From a checkpoint of a small transformer trained on Wikipedia: 10 heads of 64 (5 for keys and values), 1690M tokens.
MLP neurons of a small language model. Each row is named by its layer, matrix (up: input weights) and neuron, and shows model dimensions 288-543. Each number is 128 + 24 x the weight over its row's rms, rounded and kept within 0 to 255. Numbers have three digits each.
After each neuron's rows, "fires on" lists the tokens most often at its 100 highest values on Wikipedia text that the model never trained on.

L3.up2461:164112128105122082115125097146083118156129136109146124140199109134142150119077098113134158148141129135091149140169170156175147096108095123118125105127152137159130150131129129111116113107143091153107114145132119109104095185129120119147177177147126182110107122115154115100105162156173148135137107155097103154145119154137118085102148163124106107156110139139147138140168142122109155117136105143166174107109111119151116139124132128125113162112174100101128093081160113131137101103150110110131132082127174111082097156111122123151183129113115106119121114114125132144101139136154161150126109174141120126118066095127149117159140149112142160127132082148129145098139133089145082154138129146119184165122118115119162165158157131086149100101130143116118171118166142132150156147112130
fires on: " for", " called", " find", " named", " call"

L3.up798:168191135130126136162141115143129093124129160104125102095102126129091117148165103139157135087146106132148137087157170121166123154110133127103114163080202211103164115124136112130096165123139136135125145113111110102125148145129112122152137133145124118128142104104094124137150132144148116123115107170159146111139103158143068108122157135142156133106162080117140116172130134139142103103162099151143111120105081119081090160128151157133134125163131118147132122138124153165120125145127133114133133109142144141131166144098094166122157166115127154111125121144136133143127129132140164115134107112091166138107101179129131162136145106093137152142133091146134099145125159146146134101127138161106111168124122110137098094141130130077133090130121140117120143123175143162150115128152141
fires on: " is", " to", " out", " Is", "m", " to a"

L3.up1454:131111107066135161106101072133126084094177187116121097114131130148110153101142105140141149097126131133146125171118143103154177085115154151135095095092120144117145123145131122116164153093143118122163113154154135109154134156161112151126115100130120196143118090120143130131123133094160155138101122106123125162088148106151119138124138134130065122123148103147131131124156107142127129119149141110139137143129134178097186130148125092138160095156122104115184141109127119162113122100116126149125147103104067139139143126140126167121103178141097101170150141157150141136089084112110103146125125108143130122171149079118130121145119115130136147120144145122171165098119082156118114171127135120131149125137101150133112153126123121136145127153134175144145093101106166080087096104082160
fires on: "- E", "E", " (E", " | E", " E", " of E"

L3.up637:094122115134145128122142145136131088131111105152117128127142098120124143088141142121142127145112135140135120123162110127114165151114141109120110169116158121111115108113127147120133132173129163090127123163166092079099103121121109089183126144108117153107143143076147168128126135122133098167143129073122113127163127091107092103119094132165102135135075150142083141089119117136121149101136099110114172151122169126093111113121126181112105132151124141103139160147103131115143116172140109093177102093143116158152133120092109141131119095117081134112108124187120119129140131154188124108111079143137137165149118114149097142149133154121138119124125147130114111141148132120134123128127155144107117139126177124162103108205110140113107100125132140128128149082162154111123089133151168
fires on: " | J", "J", " Jan", "- J", "y", ", J"

L3.up673:156145165120149128119114151146085122140134131114105117094153129147151131151107076137120155130081111151116136141112117147110129146124101113134115166124123166162100141147142112156083135142085119116148148112105123144112113098144106104143130097164132115150132170108130147121168124151118134185098141141127154120112121154169083116148102145191091102101122105108159111144147120137138110077116118113167146164140123095136164152107111151095152143153125100104120138151136101111123104153113159132127177111171101124080132144149075108150136131120118120111084116098120101104121121085143161141121120083120125132111093161117105166139115179090137134134142098094124162155150114106162174124122154191180115134131138126122099108098111163149094127115144106158102123120100164110097144140122128
fires on: "r", " R", "ar", "all"

L3.up1481:123105095100119152149094110182091093124130113123136137074121088127132119149143150138143162117120135138137116081136111168172078095112134106116102132144170132129154142124143130144148139122166113145113160158146140139093141122140155164147153137136140170137106131134150104114142117123171151153111161124175142168103179122107174139133172106100114096124119137150143157162114143128086193143090105149126093139089155171126163119133135105128113098117111101138090125106142137156091069096125179115109141090110139133104127079145131113179142097172115125100138131153103147109159101059140145122133130126149132145108157143141157174171127115118171091158146115130150119144133123169160151121133092131120144109176119127116128148174126145127098121113104167156087131104148127168158170156159113
fires on: "i (", ") (", " award", " and was", " awards", "\n"

L3.up1251:134144087132119154112144153131100101091168097121111159141128148137162140126141150128143147089182071146117137114131104095128154075144156125105156162159152128122126128128107103097196106109110116100138139124141114115094102146126109140100160089166120148141134122133097158162120137122126174188131120168101123101107127162154130163141102059129108124137099092143107094117128143093162140114159131149151155149136138108154128127109097167121106096158143173124136122181134134099163127184146192141123107097134156098163107112159129132106162104098121112060163093101114123148169105104110144115128121084122154139126112135122093159143147120132140096139119183133154129092164135147150087132083151129131125165117131078132097083114099136109143127134086136137117114116148114113112153105127116
fires on: " W", " w", "w", "- W", " The W"

L3.up419:131163112131101129134106098134125142164092135096118163116133112136120122168130062113114123136121144099126129074115131113109066134123105148137074135081109124138116137113161170109131159130124144111167074147133162084138133138144164084153125109099128140070114085156143161130148128137134126130126113127159107129105084102111116115118139112129099119150125132123176110152115126142125135159142163126173136134168189135120121122119102076156070150138168158104120115160199114135142114137114153126122140143112129122151124119124108133120134132111128129157116121160124153108116128102171153139131173138111134133154120133161118139113128096149134145122131128101105143175108112128133099138093143137150174153179136079139150107164151142157155133105133153130123160120151119138124133133057133
fires on: " |", "39", "1", "7", " | ", "116"

L3.up1362:097184112150132117093141141142115148141121136107109092146151100131152123128154116137115142156115112161133148188110122120137093130129060093135124126108105100143143101116140125163136137081146160108117132126100104090129145096125116117100128156155113148166120129155095151167111200135148094154088108141172116157137121164133146145110137110123086137108147106112147121105154169153123110094146095151130115122109189151073144165168113109122153125103139112093091120146139106163093133130148122105131131170133121110074081114140197116143120123154108111113109104117106109127095112120123110107144168154129154128129152143101181107099142101075125128166155140128122151139087097146153123144114131086121114137101126108141136123137109126158102123142108037133140169139158126131131091119134143
fires on: " or", "/", "ed or", ", or"

L3.up75:121137168145111156117149164137127097150120130126146088161173147114132128085129097130175116130088140150125189136081118131127133146139113102122101181136109146160194125165107124128162163113092123127134130166127127090115132132138130114118118114134108120119083145124109152123132178121147111122140134165126176123132095104107097130176127101141081116119108156091119131093127102167147107150151139144123139161114092082099135103085170150093117105114119112101133132131095157150139183140092148138071129108109101131091141119126138135134126156155124137124179135127148128130149144149114126118118157152110118087116134117126153131148103105156121160131140182174119117136154103114137109111129131132127141138151092155119125122120145089106141151082118111106106110087123143105127160103144098
fires on: " Al", " Ar", " | Al", " | Ar", "Al", "- Al"

L3.up327:168161117099100161096134104103080120165166139161100162148155124098105155137155097126111132119145104112088157114162110120120108097105092071173125149141084166087112122120125135142113149132116098107119114124114118141128154077121090111121135146148159141131129156123127092180097100120123111117166117151142119160087117178130123186100145169086117139079130146140146110087153120112144136114122139143086194125078116112104156123120128149123159143130074126098064065187106139162114145113093055145145159153116140133115134098141116100143202120133136172142150090166129152164121175089145153134104186151121140108128107097144111149119116083119146107120126068122126172093128099174118152140114119101130160172145106133106106114119140141147116160142117131107138114140132122147131064159131113
fires on: ")", "a"

L3.up437:127078106116179137118055128144071123160126141098153112095153107110168145098126179125131119162115113080105119125113115111114129103120162110138163121119147135122117109121146122118150148107113157146176103116158071116125119110144136121089104143188098153084098137129148184145092124149091155201100149098170158117106101172159115107130175119174148151130144114168140156147137152091111115114120125129067174087131136101117095149092159143139085145119115146152113100145134159145175135136094101074101155104117121156132135152121124090124139127124104094141150140122135136119118141157122147098154164144151169146198073096112144124109131112123139114142113142165145102099124150132115182124120113140146116139130139153117094174153138080100129173134137105081128116128137145136100138111122126
fires on: ")", " will", " to have"

L3.up378:134113085119137116131126170145068137131127119142075168104112145114138124143128123143108131151116160132136151124121129167118160169147141092145121135139158127119118083141116127195157121097139130135199102110129183132135129164085124122128109177160126139097143148154145163110131094152144130136122151096149105068113114162130124137111131110118126194143154137112113162160091158166179136117087119107103134130150148123085085100151141141149094140148166103105092066123158133096117178126103142118105135089139090162106141105156134129096168135123121122129130162133114103119159088087103133120147196088110098149110106159087126147125142126125143105108120120147134087134099155121119121134122134101119082128155104101138169138152110125107132121126128134155174105139168132121079107117129116
fires on: ", he", ", H", "H", " He", " \"H", " of H"

L3.up39:116117112124122108105155146107119100192126161171116134148184125149146072139135186137178166128131121130091180107147118124087114120110108139159113131137077158119106116123144170123151179141086099101126069139090114163115140125142134153129157127080119115117101098110122102113096150085119133148116108124121118128134176142112104099148110092085117129134118113107101119125105144115107130150084119087151144106132105123156114129113107105129126133146104132138126106162168129162112135145122088138141126138139137121168136153136124146099120115118099146157143117143162108155137143147127127145182113114143107126159117119153140098113139069109130115118096102135124143112144133132133123108134100162152113166144114133154095101105090151128138115140083142144140132125110149123129175086156125
fires on: ") |", ")", "2"

L3.up1944:096110106122118103109147093104128109179118141082124120123119108140147143118132182168153147131125106136104134114116112128149134146146121097147105142148121162173146167158149140092192112107109127154132113117165121116191145109102152136149118136117102138147128163121139153144163130148121119124098103123096148130163124165131107143153119106130107116114139113122118087129106170106099127154149117123102181131067128126105132146108165139142177106165113111141120121149137130121163115120125127136155140099124098154133148131102112164124139071119142131140165127159125112094146109116108109115116129113142146123109118134161117138126114075138123142121134170123106167135117116144127189116096104116145127098087078151112120107149149142150106170148143145150100126138145149102138104113130120
fires on: " f", ", f", " | \"F", " of f", " the f", " and f"

L3.up1530:132109153133152107097139109110097129080120101185109114137142102137133117174142173124117133133113151118112113084149066107118128130134136075121118133108127166123147136116113121189114140128145091148151080110098108162136120123162117174135142108103131133122115114131118084148152159170122139097118134184085112129134115104164102142127112128170120159134121126134176157153129139135075115136119106120157104128122101178108134153149117105158159149141072165117138171088071097130114137130148162144152157128152170077117146144118124100158135121165172095122173148135160135125103134125097118158160122092154155146117095133105130099116133156140135119119145115141166148104130164102099131133114182154129122143118135145203151098114108134107131130131159128145129132100097123168094126133130098
fires on: " out", "1", " up", "2", "f", " Out"

L3.up143:117124126132099126149162155123149117122169129213094156156179143134160124101159173148163100137116172163080145139132112139137100132107144106138100111130077137105154113127128117119143146187138141140129108150098157110118148101143142093132143118150137125128154109143138124085185123103139126120138125129099194132122103119112110115149170118115123161149139126104132091125139121162141150157096130147092148138095132148129149078115124128099120167143079159102138117142128102114161159112084123099107121150152103141125174129145117138115118117148103139133151133110123134080105143126149119135132139131113158131171103102123142111101127108151084108123097128118087135111107123135138141154135114082120126101148088127131144127123136124097122161143161119141163125156145107137149135111137111
fires on: "ers", "en", "ly", "et", " season", " However"

L3.up737:156111136113127143133081096143106109131139149124132108098126132155139141120162106121134132145106124166123152123118119134142116168154139128131167147128137136161097194111119102144126117116133126121107156093090134130090128103169106104133104104147110159123118108108076120154183104130162135127152125104141092129169107135144159105117073108096167188120137136112124110154167160150160141053159164133131137164184169087099103162148115130133131116151105116079124144066113118112124101144130101123143152153133128089119100129109127162122107124148171111126159082138121147143141082124114087142093126133113093149165145139125111128166144135140115086180114143124130119142142136166168139129111127120110152139147130131110134120138092067104163104101120140098090132119102130090084130134133106
fires on: " | .", " | Episode: \"", " | W ", " |  |  |", " film |  |"

L3.up1189:132099145163166130154168097127105107136091144158112140104088132151165147114171137167126177137162113123096166121128101096141121131148056086143107150108143152149132158098126148163124136127114174091141093175116107087104085123082115131126143146135126098113120089101125167119135148156143166112149153119161134104117067139128130112147122136152103176158154151136116125122148100118079145133127093119140147106094107121119155135134102123152101152111116127116128085106168161137126127158131115133118088125179126114157099114104112108129078141141142132123114132117170155111120132096137142115116171100124077120139113110120122114115129096124129123137139086136121141121115118121144150138160128094107138111127139126107131147132155135132133158100139172124156140152091117145135138101126113
fires on: " |", ") |"

L3.up1912:142131138158145158158180145100138143109117181131102103160090098133141132124145132150149141173112069169094099107136118174122121144132106112163123149136073086148094110105078128105078144144120128171120083105146081164154132128148150111163139111134136099090147130136122106129134146127119171130097134095120127105099130119133102165116121108135154110091113065151134142137153127124160151124132113112134140132066151134134110161104112121159094102179166126104175068150165125153087130208115137117145112108122114096157170178117123099114154144112128130127125142133107164157119125199154098115126174106164074170121122147110109111117158137152131107138117114115137137122128134128102176135131163133116100158118110104152127088143139133129130142140116134130151154110114140129100110123063116
fires on: " |", ":", "-"